config.toml
vocab_size = 4096
norm_eps = 1e-05
tie_embeddings = true
seq_len = 512
train_tokens = 121200000
MLP neurons of a small language model. Each row is named by its layer, matrix (up: input weights; down: output weights) and neuron, and shows model dimensions 32-159. Each number is 128 + 24 x the weight over its row's rms, rounded and kept within 0 to 255. Numbers have three digits each.
After each neuron's rows, "fires after" lists the tokens most often just before its 100 highest values on Wikipedia text that the model never trained on.

L2.up613:098132101123113095155132118124142112114122118135120174111085115112118105094146110140157162123131116100143117137101106159115161130140121136146110137121131129139131120122128132145144137115118153092182112132142156128132139108104124117123149184121105149123172111132133098139141113170124114106076177071114091112143136089105111076169146152143104100105155195150136139150114111110138115161131
L2.down613:091130134163143122135139129089078125101112160129107119134128126116107113153146150142143106122136109111092161164112138122092145120126103113139122156155110155171177114152167083133093180100125132119104105141130115121126121138131118133161094092165128099134135134119116147150120185141127095141163109119108131125118125134138151162124144128137129143165112108112129153070112134115135131079144
fires after: " ", " b", " |", ";", " L", " Bel"

L2.up69:129142149125120114127126156150112129109148103087174098125161134114091121087120127138125133163144143122095150126114113072156110094121111119089134155127098109129161095116093096124157109106124171125172145147125118131081149100119119158123107146133068156102136137099093132158148114127102139109108136203114114101108170196142123106099178131124138117125127108150119128103143155130133139091143
L2.down69:074131087140113120134178101131144138128136137159161156164104150137118128088123159117160188122130100090130121102166148111125105165092129114152153170149195131129122132110123135143142177131132121125100111096125127143094093155149166134121139114135143156117168140105105059143137105135149112121126131100095148136122175121126116120107119117096144123168136091095120148121109166148121120129120
fires after: " m", " c", "-", "C", " aut", "=="

L2.up326:096177105138107090124113121149168125107122058154153054164111134141128145135155109108147153120151174147157127184128145107127141106119102124123118143115122129125137150140136112139128125133130097134096137133118110145157162122154163105135179106107145110132139106075112146142115119107114127116127117112080136142162137133160138058158125151107079158156131131133118129121154144143151075158096
L2.down326:158145147126139127109108128121108144116091140129114139118138144122114134127100123086125163101101111094126089116077135168171141138145183094122165118097148118099120145122118135133137128132128146051144140083141161164081157129148134096131107127097139163117150058146131161126100115126136115107072171162144127117166119145140118145118126071164163079098113117132143162128112120138111154136113
fires after: " ", "===\n\n", ".\n\n", "\n\n", " S"

L6.up331:115118108124152190134110078110129137111145098083142102140110165144146141093099089154194120142145108080158122165130121150111120126136168137143109153149127138168132124156184143172113136117148094107157109144124170114119145113146119141110127124128069114130167156144121105117133118140106129116091131101119099105151139105125138086112162123170122097119099133070100156102107144144131156126148
L6.down331:108124141128140161133133140133100141124121155085096104122132142105136158152114131083160087142141134111131101130172110147129106150118156176136123126150121088131150113121136110115192100087117179097101148110138123097095132110156175118118122133117121122106152109161122159157106117065132127126074126119084122134112124186104165149147171113177103128106121138154183143140079139137104123139141
fires after: ",", " |", " "

L2.up413:104152138135166120102104134125141113159100135117129102123153136153154156174113100126126117146167091101131132069142115141142110122147089145097116149148181119168156112177123129141126082144142162150131105100132101077140121140146158174100063105145139146144146102102131117081137150161132113119118126135116128126116125114142125114100146141159137154104132141138096125153143150162100152153107
L2.down413:074110124120139149137141185125126133097115169078094091142098110137096128125115116108097139066148123126128122142102110137137126141120120106174132158126112121085129147140106110153110109148138179120118132171125186136129125145170157109098132152081138130147116103145161169162128103133166131157155115146148133141146131097100143152138125134097105134108124159091128158130097149165140120105179
fires after: " f", " F", "F", " P"

L2.up296:112065154117153128123176111092143108133120129121105151152092129141121121167121082116128116090148080097148089166111117125142126094097121175144145169137164110102130149185149146150114115091093127141099110140162098111131123138129138113122122078154098119141121143110131131141117135128153101154160091103138116115120115127116098120172149128139103102138178142123087142124107127124110150135181
L2.down296:155146135126135154123167120109117123106126096155169120143123152105112144138130052100131121162129108108132153127155147140136132142100141110121150109102140122130116114146135127117158182119087119090110169139103098140117140131171168171115154140086116138124141151158108126126130118103154070087131160142132136150106107097162151094113103126118185163152129141138120090140098180126130082098106
fires after: " g", " would", " to", " was", " should", " not"

L2.up65:124157113151118151139113097165102114104131130136162099138098137114130136172105124123107119117133123150152112151127130149148101137152122141150116113138152119149140122135109136113126140094145099115136147127161109133092119126095065147140175130111129105150064146110112109130114125090121084111134107106136097098186131135109141108067099114141108143127175152135082219141116145115141135128104
L2.down65:129108123122100115125146141105146175159115150153124120114114127114136113123129098122106202119175120139100089122126098127141119117128145140084100131127138122132154156141090135093144120121137164082127177122115165056096112161124133190148135133132095166096131120169143173119122093153116139127120172135121120138129116114168135116103121139084153133122112111128145128124135054170121153103094
fires after: "===\n\n", "\n", ".\n\n", " in", "==\n\n", " ===\n\n"

L6.up341:107159121101115152114117153111174155122110114169121119122112172107124114117126113150090106125174183155097094160153137151174122111103131115157150152127137163127103109095130131091133095102137076121109097123145106106105113174124132089069154162128093133118116126069111107124120137114139101143125144099096108138116138177130146140124134100155148117125106192154132113130117160140124090138149
L6.down341:145120163120145118148128105141098106177114114186109123131133104088111117149190135122103118113094165112123080134118143135130163102145121153133149154120136109097139130145076124153129163146113162118118149132135097123099095080127085093135117134131125125134137105116114118120144098134095114111111124128130131133122084101129133160132148145122117068171167131143101148166159151159125116098147
fires after: " "

L6.up311:116143179164129135105052103137146115093185126149158107170106092176115100111160122135110116130191160149122117102134101113076120126141134148144124129145128102159102106129128121094143103116089103089150150143125146080146152164132155129106117151140132141156134170121113097150146107101120141120130099095133073127128120136132164150120136094128090088167139130192144158130104135126152126132111
L6.down311:146131100173150142164135102142168101170092153136095145095111117099106143193129153137118119133139126168148125151134128120114132114112130091150097099138084114136090195081088146150151112100121155087083126129123079185125166154144117095115151133114159102121172107131138192129136106113151125089150125115139097104166126107157126121116127174176146119140134157144122140091137125151109124134087
fires after: " ", " ("

L2.up3:076132131118132121145120142120117139117167142140138103139158117135101178098110104168101095138127156116109144112131116136093139144173132108120178120137125124090116145107100131091089131153137133144143156126149103141168148131121128122166098132140074142083087095097152111117107155144137132143088116136113102155152152161151152116123098118124168086120128131139149108134124123130119153086150
L2.down3:103086077147139132127155118083123131134130154126093136137134161125136116144096119135184135135108143146138119127094131168149071148149120115141129141158105077095146132165142163133101153120112052120093144141104151157114122140119102127090131120112105095139134147145131160118129103136147137118170190105140104152122126138124101161147099122112117110127124122150140151090125117135156114119154
fires after: " C", " c", "C", "G", " g", " G"

L2.up510:065110150110153154133110118170134107133120081092124142091131094135108166105114102131137148126125132101101089141113118111143089086156128074122163137107121134092152109132139151121124074161102149133146125121154128119136137119119129088120139091156079159150147132130174134158147113162124139131115158161124118129107106130103105104199110128132126095131120113127150121161113109100150179087165
L2.down510:170153124184131122152079110113093109170136138114114143172126164132119147108080131150115118133127116152159124121140107149100180105127131126113211143168147121149125102131163101183082169127134115130120108086098109120121131146146133123150145113110147129110090113138131090162143147117162124154157108163095112138110133136092097076097111148094070130155111107147156129107124124168107119114108
fires after: " g", " h", " G", " f", " F"

L6.up598:138181127149124120145092170157154130120124122124100117134094129117110111132102145171102098152123148123123098138175126143102111172133083114067158138135120136151158126139086139091135137117113133103138123130092120155088142145157159107111117161105065155151091145121179143160104163122135131100121153116129102135120127107138152130116121150149130116132144120144176109109137132075172141125103
L6.down598:130148109101116124148106115086111112109095121134129171148095165105113123090127119136106114126117129117125128132134116140123167121159152121138122150154105122119116129140164161120126103125090079118131135081121121120084123161132142161084144141138198134148143169125045161120119116136064113119165151130137129145140173185145148153131108116146145168145174164111108136136119113122169138163093
fires after: " ", " released"

L2.up333:125133155135125140117107113102092106110155083133158082130110127131158129147131093168117111105077125122161139094120082124112170145168140149116109154143152127158092152078112116105105112085142108128142135115133098114141155123143131145129148104124093093144094140148131121172105136125085138155134152128124103143133162116161160148188138128164106127092104147112122135097135151124149095101168
L2.down333:151164137135140169151116127148137111077137143105094164118118152141129148114121091093106123146143081145126201154149088113150131108129112088142145132139119166159114120134110131155115126125148117093109158100127123179142115125171127085139115142138133132099149090117159134151106123105152089114176114145097177119141091135143107142131143109118132119107157125136142155121101148134110128203129
fires after: " ", " |", " dif", "-", " (", " stat"

L2.up166:154120165185122104089109151111059134075140133134118127111159131104130143112089142132143130131054123124092132093079114142125091149109065120120150155113119119093142095081115175122121150130125142156136114156128114140145134139130101128169133137143134141134139146152116122140149099154171110140156141110097098120131135139106131136109128152116151134101113134185127119089137136173136131096113
L2.down166:133149113145114155098097147114135136105121087153128115107145122163131085126154140110124128114130127139108125068153123148106145129101116121129174151146124113154138094138145138127114144144155145054082122112132164142099110106164124096106119136108099144173148058125148132136165114142110187135087135127102108101128106136109166148127141098062139126109171166130144146117132171148134090163110
fires after: " c", "C", "b", " sp", "und"

L2.up96:107120140176123149114131101103153101138141136115099088088148153106137171156135109149117108163131104104158170086136157093145130106133144108116146166104174125132105142128123125101159106118131143164145156127137120124167133073141183107133126109129155142089122115129165133136124105109141113158165124106098124179150107148130120151170111080150095167094105123143129113085153130137075137086113
L2.down96:098089143091136099145131126132092118139100121136088117141072147137145144188116133137132096114134123148122151118175111144144110121113130155091166129086106124147135122129141140146139128102166116107161121129147175157140131129127129125149086105186137137182121129123121102122141112140138149138104124132126133126096174124103142154130139114109161129097107123133147156143153106146105179181114
fires after: "–", " P", " p", " f", "P"

L6.up199:142064140143124088138154088156114114131120116087090135153126127108150091134099108105124090170158134110112118131131130127124145089105141125161133165161111146132104126173131091116100161116137117078093103151154145096116136167134160131115117140132081124140163172145141123145100164147151112120118106168129166146090118178119102100107117109136074117112147156130095123119101154110182144093110
L6.down199:115149155090139111123140162071130130129102107138116128092122151113106156121149133116154106117154111089171153117134073125175177128154175110105094114118105163159107096108163138151146138112106124088116139124127120121182145159116125146077175142138121110172118141111110125155137171089110134160096082129121110126085157129112149095147113126075110142133104122156112125142145151148113106130115
fires after: " ", " |", ".", ",", " S"

L6.up346:113106122131096103102123140127101123131151109097142142172132145165153132145133123116119151114137157123175109084161091148139154110086112139087114106101232148120120096148091094093136133092134136117125135133141123128142139169158144135120097136128141122139131112125128107088151114099123120131123152102147144087159132133110117157089139118106064161154168118118128104139109119130134172143120
L6.down346:177156066128091141143130092138128100137129120132094127149144093095146110135154174107119149155085123102127108151146113134125150103071143113132091100130119129130063131124160082136114134145155131136163189105124125154155137102096121141130099127124097148093096075153129136173112158128142135170132140114148143121117108124099091159153102099153171130090171122116101108106156149101145125115141
fires after: " ", " (", " T", "-", "ir"

L2.up92:104144105111143157134101127135107114105130133146103150158098109082113093126122126120160190135110106161118139151116134154116116103122150110123156121200144117133129132094151154128135137118126108122141130126172119098152134148142178165125160121168089125163191112140153117128137093129091113071122118115097085135141094131090162088133162149156140132152135126094092133108111114104118105093104
L2.down92:127116152128114117154128153137109148122176136130097125141152102119112164178170103135120108095137116159179086128152153160148164140134140123095124129156135091140099085110094123126113150104120093116117105146127120137109131145128119162125104150160100124129111086167156149113115095118105155097144153127160127145120130115153092081123138144105121151154115130080151139112122140146130122117087
fires after: "\n", ".", " ", "–", " d", " ins"

L2.up310:144163121145144155128119162122165146108123103104168098172126128129144111150104153120092149120072106146158138075140124108124119154113100099102117117130152133148068133133135146151163148112131120147110138122117147119122180128084144076093136105128140103141131084124087139142106170111110124123167146156125118124144118115099136159078172146196100128148080103081113130110121131158185114131136
L2.down310:133102117105108122089110117148097142100123116112149109092109133094107134088130151146126136141088100145142148158151102092140107097139161120106102117120135159141091169161139088124142098125134169093133135145129169103109149096147121152132150132100116113128115113162073091128127137116119148124191149116143139171154133123080165119094122123149111131127133180114115144137181082103177137124133
fires after: " (", "-", "\n", " sc"

L2.up453:109115147110161100116127092163091151134117129120121113116124100132151131106127109133124150124122114110157141154149143168156113081169068122165158144164142143110148109163111124103152136113167133099130132131102174097153131133138167124157123133148154127134151139093136154137147107094118115123077158136107135125167132152110123130131081151140121129091139138077143113149070151179126100111155
L2.down453:116137112144123085116137074148088155103121116130113079112160124154095132123153108120115149150139121131156155112100077102119173166145125108124170138156130104119160145093125146217113112122123127120139118110134117120105141159112169180093116109081083135156122144138119123136152127090160103107149149146126124145129135103130107158169129099140141127159137080190102125124122106131128113144166
fires after: " F", " f", " the", " a", " E", "r"

L6.up479:148122122124162144107110119130099108144117092133117137166095154140112100172116109165184157109129153104157147090118150119115130144160118149125134179140130133133112122132139088138171131063111124131165085089139136154093134143098135091115193162122122149079171101146109151142162151085168139092147113150132086104137127145152121125111127119150088131103120157101159156087116116134132089124075
L6.down479:122153120100091086163155132120119180122120166100134105150099115091133131142128129149145137143153110174185111135141107118149175156096103108114111130116159104161121155101158146088113128162119094106135135119103121161109076130096104107119054109174151137146105157146156105099117107135112139116123160109145172110115093132142130132144104117106144124126118153119131143154105157093166136133141
fires after: " ", ".", " s", " person", " New"